config.yaml
vocab_size: 16384
norm_place: "pre"
tie_embeddings: false
beta1: 0.9
decay_shape: "linear"
final_lr_fraction: 0.0
MLP neurons of a small language model. Each row is named by its layer, matrix (gate and up: input weights) and neuron, and shows model dimensions 144-239. Each number is 128 + 24 x the weight over its row's rms, rounded and kept within 0 to 255. Numbers have three digits each. A neuron's up and down rows have the sign that makes its largest values positive.
After each neuron's rows, "fires after" lists the tokens most often just before its 100 highest values on Wikipedia text that the model never trained on. A number after a token or word is its count.

L6.gate105:119103111118121150119121168134170154111155131173118135111134154149130087125110116123139067155159101128156144171130130105103127082156142126103182131111126100155117095112121151162139083136123109138117145145136151137152119123133118189146088117107157163131102148132126137172141137124107170116
L6.up105:090149168141138084140169141124142121148056090138128151157132095166120144183100119081139167114122158072162134154141137123149124124157102112149139083146126192082113140100104152069113188116119132097145117141088087150131156132150139130143189182127109141154166179094133115100121124136138110111
fires after: " " 85, "2" 7, " (" 5

L5.gate1096:118143148112132125118071127125134111135104140126103105143090147111170103136168119156143131146146146112157106109116117120154079107120128120130134134118119098110102099104156159144160155104121124117162143148116100124126120168114138083171111106086138135094121102144103140144160093137177128106
L5.up1096:100110089146102093094141148127106093114094115136128086101151139123110095120135112147076144091118135138113132133124100130119120135151135136105154075110113125124112095094121144121123083134072112091115146118104081159117127149136075173139116089158126159135128155117135142061158151139101128115
fires after: " the" 26, " |" 22, "," 10, "|" 8, "born" 7, "1" 7

L6.gate387:134139089138133134119137138139117144121159115166144137114144139126154145118132104136126109108192139133099072063131132094144111174124131114122148111117163137193116147140134114158120159129121181134131110132137160152118125110124119091170138102128148100132146131128101102146146144123113128147
L6.up387:117092128134148140129092172161133090128149117153135164126154141159130134129127107125129080145144131144170104090121131098130134121101109109150152104149122140100144151093132116146178136132151203166139148125161153117123118077120142064179171127132137105126124134149098161118104136115132166136
fires after: " the" 21, " The" 7, " K" 7, " York" 6, " B" 6, " M" 5

L5.gate1049:128157099143159093129113140094129119127124176141125101132137165160127123142160068149108109148145136158114139122167079193132136113101125108127125156120141123163171113138093152097127111141132126105157116109132143143098161138133135123105152114120147125109098137111161120135157173132130100152
L5.up1049:159111084113134116103129157098122097129124142131095141182152117072151122134141129163126157158131137094120111101143129108101094086097123096116162130123123117116098141108126123146128099131165097156132093128132137133145140085122109096104140077142075082106153117106113098115124121165135128118
fires after: " a" 23, " (" 17, " and" 10

L5.gate1367:091127139100092107085097115108109120116130153121124103119096107120123131054104139138170126150126163116141098106109164094151124123144115119126157132154160116135142133083179126107144105128130073149157121142096107126142086121147079092083136095123119166110198106108136098127155118160117098125
L5.up1367:134157140088095123137106096125158147121121103146104100116127152077135164107124131120140096142142103125129136123126185116142120167133137110165142130159102193183128169133107140095141121127108096137137132168150086094134119135105138103108130123170132136111171148142104124123133103134135125126
fires after: "," 24, "7" 8, " January" 5, "uter" 5, "hen" 4, "6" 4

L6.gate1295:088139105113099088146110162140147107130121110104140147162117130143149164141122160138114124132098124120116153128149106127138087096088176158146134139107095146124146100138150139117150113151106126108152119157130103164141078124118136138144162167123082127126109120157133126152139157122088127179
L6.up1295:130134130147171120129129133141138137114117115112141094141144115163141098114136144127120109099138129113108118131125096127131107104139130091122165116150135124128142144095104101131151133119128120139128130126141166096137139145146085150176137087079074125146134143112176107120133161161074132112
fires after: " " 80, " (" 7

L5.gate1045:116159170111121105125106120119079147117138136153192132127103171108090125161126099143142137109130169203136153134131142131153115149155102157049130135139106069165125126124164150128163106140172106085132089156101080165122120162155119096121147130136120137122087135121138155125148163111111139124
L5.up1045:118108145145124129131149120118105129142117124162139105145162132133149123136119132134118112128075139096144135127096130195073110119098153110124135113140098112130118176102134127104094105111123132113154114130110183117101115152063092167211087141150089143088177150124145106132131153157139126156
fires after: "0" 15, "3" 14, "6" 13, "7" 11, "8" 11, "9" 10

L5.gate1114:120114104132101110140157161129139146171159106060176188109151104146120132100147118119117157154134135137093140130140141154106089140166118090124133153136102143128133102084143126110144113182152132143125098110104142090145135074150126151151164097085098107118137133102120098094133125106125166120
L5.up1114:105111126136125136118131110128119101151102102120116136125146128168116106103093127167125110103198098101128156141128121084161120139107121123136155114104151099100142134144143155105141116137131123147125159112194136126132132150172087162106149127151140101095122091106169123168150121098145150075
fires after: " |" 49, " " 7, " (" 5, "," 4, "|" 4

L5.gate358:170142114118104171116146141144136126157092108117097116150160135133167130104147090167113104121111128139098112080158084154166155117110156119113129131107145131087104111159158107126105148132168127105162173133136187134137127148097137133117106129161121151140119123083112106126166149128110138166
L5.up358:125146110123120147096126156126143138166127109145129127137113144168164165073132087067123131159127078125086153122105154104113112139131127099147111145120140125131142128083145142150116100097108129122156149101128112100138111127130103123140126093109137116143106138132129156143137140152088157120
fires after: " " 49, "1" 24, "2" 14, " The" 4

L5.gate1433:152112121081076159154153104117160126144118107123171092136105123154148178163172108183132102137135085150187117100128145167147135142099101124149151134102113141122112085134136121157138148116173129141136107126105132180110058138156128106136124101148104121092113124157119127140131120132162137097
L5.up1433:098126152141094115125160148152076122086143118101099078093074181125100163122118140133116130150127119104113168156133161110165157099168137114096152102076127128154121097109143133129102154098107155142104125175177161108098120109123104102157091107108114109114106093148130126098100154141135188123
fires after: " " 31, " (" 16, "," 12, "1" 6, "born" 4

L6.gate1070:129116108088119142098144110161161124152129135137112111177080114116155157101179138088112151122128108124110140117143123141157158145078134171093101128130118137134150092114085121168158076127131128114137111157135129159128143117163126103140158132081142107097093127119152123139144131138172094138
L6.up1070:124187140109151160121164143122129122149160124114153111113126113127139139109127129137163143145143140150137143134144134163140077116117168132132103139135118108133190154128049117092142103098139090101130134118135137142135136114137120132097134118117130123109167167165112125101129113142157151116
fires after: " |" 30, " to" 16, " " 10, ";" 8

L5.gate1001:138173157144143067130118113161116123136063142180170153105077119166167138171148094157117115111102163129178115130117122085146105134105141126106130133138137146126131142125154124134149090135147139097101119099127124144098100129140131120091182108081136142162148137122126135134165174146132094136
L5.up1001:124140131144134080124132201109100117147152164108106116130134116122135153135151108171109149109206127140140133125116147149108125112132142106151104097114126111093123117051157111127122084141140117176132180119116110131111111168173097121133102098073113128114107089118129092096128112132155129122
fires after: "," 26, "." 18, " (" 9, ".\n\n" 5, " where" 4, " \"" 4

L5.gate652:142098123133129054137117156110124079109128137132141125159154138115162134122150115145133139162096138169130150104170132155119103116118121137138130118104140109112155149146129131145121083164136146136131104084111086122076144093126156093143133131095070127153093137067116122121172170161103143138
L5.up652:135130107123155117141134130150138113155133152135120115114148130128115129131153136138160152130124101133174135079135172156163125166099091113138105106118130154127120149145123121120163092089141081199103093089170129171182119143142123102157060157096095160080117131133126112117136124098117118140
fires after: " a" 24, " is" 10, " an" 10, " was" 6

L5.gate369:173169154106136088160128113131111111119109127121186129129130112139172133116111138132166118077131146168105079106148129150109124115115158116142146129094122167163107070071143089163104141163117168135135113116138109149126098102150142138132118128142099120122136156130159148102145100140101146146
L5.up369:132173152096121102147137158129151094117125102133104136141101113152136155128122153148100138112158086133156128142098144156160102120103152096142099108148103126102139132129108094151114136075128162146144142168138133136124091135112144111130145165145122128067162130135078187077137115133145173128
fires after: " the" 22, "9" 10, " The" 8, "W" 6, " W" 6, "The" 4

L5.gate91:108118067113175088132124094148102100130131105152181102154176156092125110120123136201091166104136116115120112156141123135170122115128145141116183133128136172142124111104137098132125133152087155158114110140141127096151094158142063154143126149118127127124115123117113115143137059122130103127
L5.up91:137145128137083159131151076120125151130101088167128087153086105102159120131091134134136160134102131115138139166088118149132164103146149112115137176138140131115102117141121161158122152118100136133109177114124103122132130089112087132104110129141069121069122140126175183126141108138105118136
fires after: " the" 30, " The" 12, "The" 6, " song" 4

L5.gate1010:125143097107105130104145144101164129131121120134142095130123142113152148148137144140142057148127148125122111102167119154141129113129106136096141116124125140181126145092144115160134127161154103131133117160134114132149143180125118124160158138141137145100126125177114148164133121110124132073
L5.up1010:076110095105114079085141117127134144115124111145128117120152142111165125148146123104110112136109111104138126113176158159161150105138134121104128154107123135143156158128120133177153142114110144130110144127122089104149097095132104171144145138112118152130146103125082153150135136145109105097
fires after: " " 44, "|" 9, " (" 5, "," 4

L5.gate830:100104147141133140116141107137094158139120134119155146111134157118171153169138098104121062093138155124078125124160124137128109172151127141088150170112141114156161150125144136127156147129166134124151123123133116139128129187139150107091170134102094111114121164127130159153132128169133125124
L5.up830:126085212116169118149120180147111128144179137111114103126103133161126145083141103111111082122097146180126128123130094129129145082094103063098120106112127132141106138084152130109130147174146112139124160111130120104105160132132153128164161069144172171138088087128150100100155116156090130158
fires after: "8" 14, "0" 11, "5" 10, "7" 10, "6" 8, "4" 8

L5.gate973:118109113118117133121123122080099123102155120112122149103136128137142132160112111138098088127148097129126131118151109151100104118067150139130142068112153151117153096098120129133129096131128079136134115141159128120114119130108162117134170142095125108107172126137094184108105159078102142110
L5.up973:139127113098122182113131154079094106110133122113094120147160156115161120157139122157170126145151140168088118133107160115075115133119121149115100123089131117140094141135108130147130126100103101134122149121106115122111126089147095080152122114143132161148141133141100127152115122137163127148
fires after: "," 21, ")," 16, " the" 15, " (" 13

L6.gate13:117126097149092122191165120108153079161108187050091092123155183162122132134142156181108112137119157146115164094126131080102115166116154170092167174113140099105064088107112084148120100126152109099094099127130168094102105085195100152100137107147131144099142112092116102119107147150130168126
L6.up13:102109094119153125138175146139174109136115139114130145123160162148171156158156130177122102148069161101136114130111095121106101137098091163159110163099105116153122133117135115171127104119103118143127122133106120100120098119139120135113158113152149162117141094132146139053140140148137165135
fires after: "1" 44, " " 21, "0" 15, "2" 11, "9" 6

L5.gate1009:144122111154150078120129093141160138116128103115117159124107180122119132133121137163061088148141138155096171146142148111139144098126114099111132179101153130108106084084124116093162082150141088123113113163116091073158130122110127112119105148149103119136110132117150111152108151153098106166
L5.up1009:120124143128153096136125138148097072158114153158124100101153157118154134141135109142092130118139129131135112152137112097110117067156076133130149154117117105124110140125131127135159086095094131133126142108126125121125136126119107149101123108123089125114133089113152156161120125103143157121
fires after: " " 28, "|" 15, " Loss" 5, " Pos" 4, " Pld" 4, "9" 4

L5.gate840:137118085162164141143163147125137141144107127122143122150152190146138100107158157134155101141115156176121110086161142136110088126093154111086129133152105142127136134141163114105143119137077165138126115144149130161125134113112084103119111122145088132134101101106162090118154146152147118132
L5.up840:133163109133125133153151127115129134138152105136118130118114145116167093120120108117095106140124129073118176156168111117092132128137110131106127142142128076132111110143108081139163104136120143148127146097102165107171138098103108132141098125137154116124094146121105154132091104139109148131
fires after: " " 43, "1" 21, " (" 6, " first" 4, " m" 4

L5.gate12:098100088120126152149110138163106138115144127118129089147097133159142138059146166131125128127106175112096135138155133116129109127123120110132149103129131148112107130137129124120106144130139128168130098147159110156154133139144108130130127114118119124094142119127135155144121175142114151178
L5.up12:078142162172107100144138111102136159129129131140116069148181104126102134190141131109115126144180108103118132152098127116158111164139108114156112100144149147112101127098121116115126075144090133116138127140095098126154115143100143135151133152129147136146120113148126114128111151169129117109
fires after: " " 30, "." 17, " (" 10, ":" 7, "-S" 6, "2" 6

L5.gate1381:121079111128130126125161136129113084109183155154109115110129141149162125164148139107139132109106126153112127121115115138095086182094117118116098139149077099170125153095163118101141150154143117158137108096109106133072127102144168103135123161148097098136092152159140112152129173149172148149
L5.up1381:150182162119126138160172149120151103095110175126147087122101092124097144118133124087162103138148151140080126146127141132073119183149091139151154156131133121108138127108105129156135101127161087132116141131159117150150127169116099121123164113086197150134124125159141101124138169141115096146
fires after: "0" 41, "–" 13, "9" 10, " Ass" 5, "4" 4, "5" 4

L6.gate1468:161114083138091108153148139139106098160131153105159085131103191122104153124118116130110122132120141124132101134114127088161149104089140136124129135080107107123109121098135130153175058114130088121128162115147107128102169141125076156161104089156117099070079123138168098154114154129102100172
L6.up1468:165109107141135111141110127169103106130113071127119131165156136116138120139113135083136137125179138109128133142116166097135125137152145153105084173130179092104102107101159113186161134099116133155112154117137155116185159112130124124141136109106085118108092090172139090154106114168139114131
fires after: " and" 31, "," 17, " well" 11, " but" 6

L6.gate1347:168111104125108107094160126147123132110158128147120107130132127108115135107115152133095101121155145120116118141140083109132138127131140112113128153117110136116142144158131147145131161099168066168126139123143169137148114157160152111103118132119127102152081146149134085154148118142114170157
L6.up1347:150115120117157173108129132197117159124143156163116109147146144117167152117120130124126136094133126154177116093152100135094130144156143119070101179121120129097163100107160147111182117159160077133129153085133145132108156134108129164138092108131146138159095146142119136116122105123144127133
fires after: " in" 18, "4" 15, "2" 10, "6" 10, " of" 8, " zone" 5

L6.gate636:129131093155089150090153132147156123150115149132157115119093126152169128120118150157113137164095146145144147095095118086123136113151134144089116095074099102140108107137156167148185136148118139146114134165126117132133124139155107153116165111117125130106113140113128118135129175080105119167
L6.up636:118099180146125087176129111085102160148153116098123144100113175112100159094170168108150110135150109124129127131140115092102133143110141159142128125175169124193119119081153145094134098161148163141133139124100131163089141107114097143115115160154133108131147120111137157159158145122133124117
fires after: "1" 56, " " 16, "|" 12, "." 8

L6.gate968:131117112140107125110131111110111110123129126114109139116187101105136123136116131168113144129100130110146117168155055135139115122077121135147114137113134124120101149158124148105074114127132146085114117125115152118129119108124172160121127139094071153117097164086112077124156145122110129140
L6.up968:114115141143142125109137159128149118144065107142153113148107168157129151113114150105121126108166121152116111098120085107095178133178139140099170092097113083147165123100135081116112157080099157118144167121142154112117151127136167119157137107129129170138086129130151139118109103157124169150
fires after: " " 31, "1" 16, "0" 8, "2" 6, "8" 5, " |" 4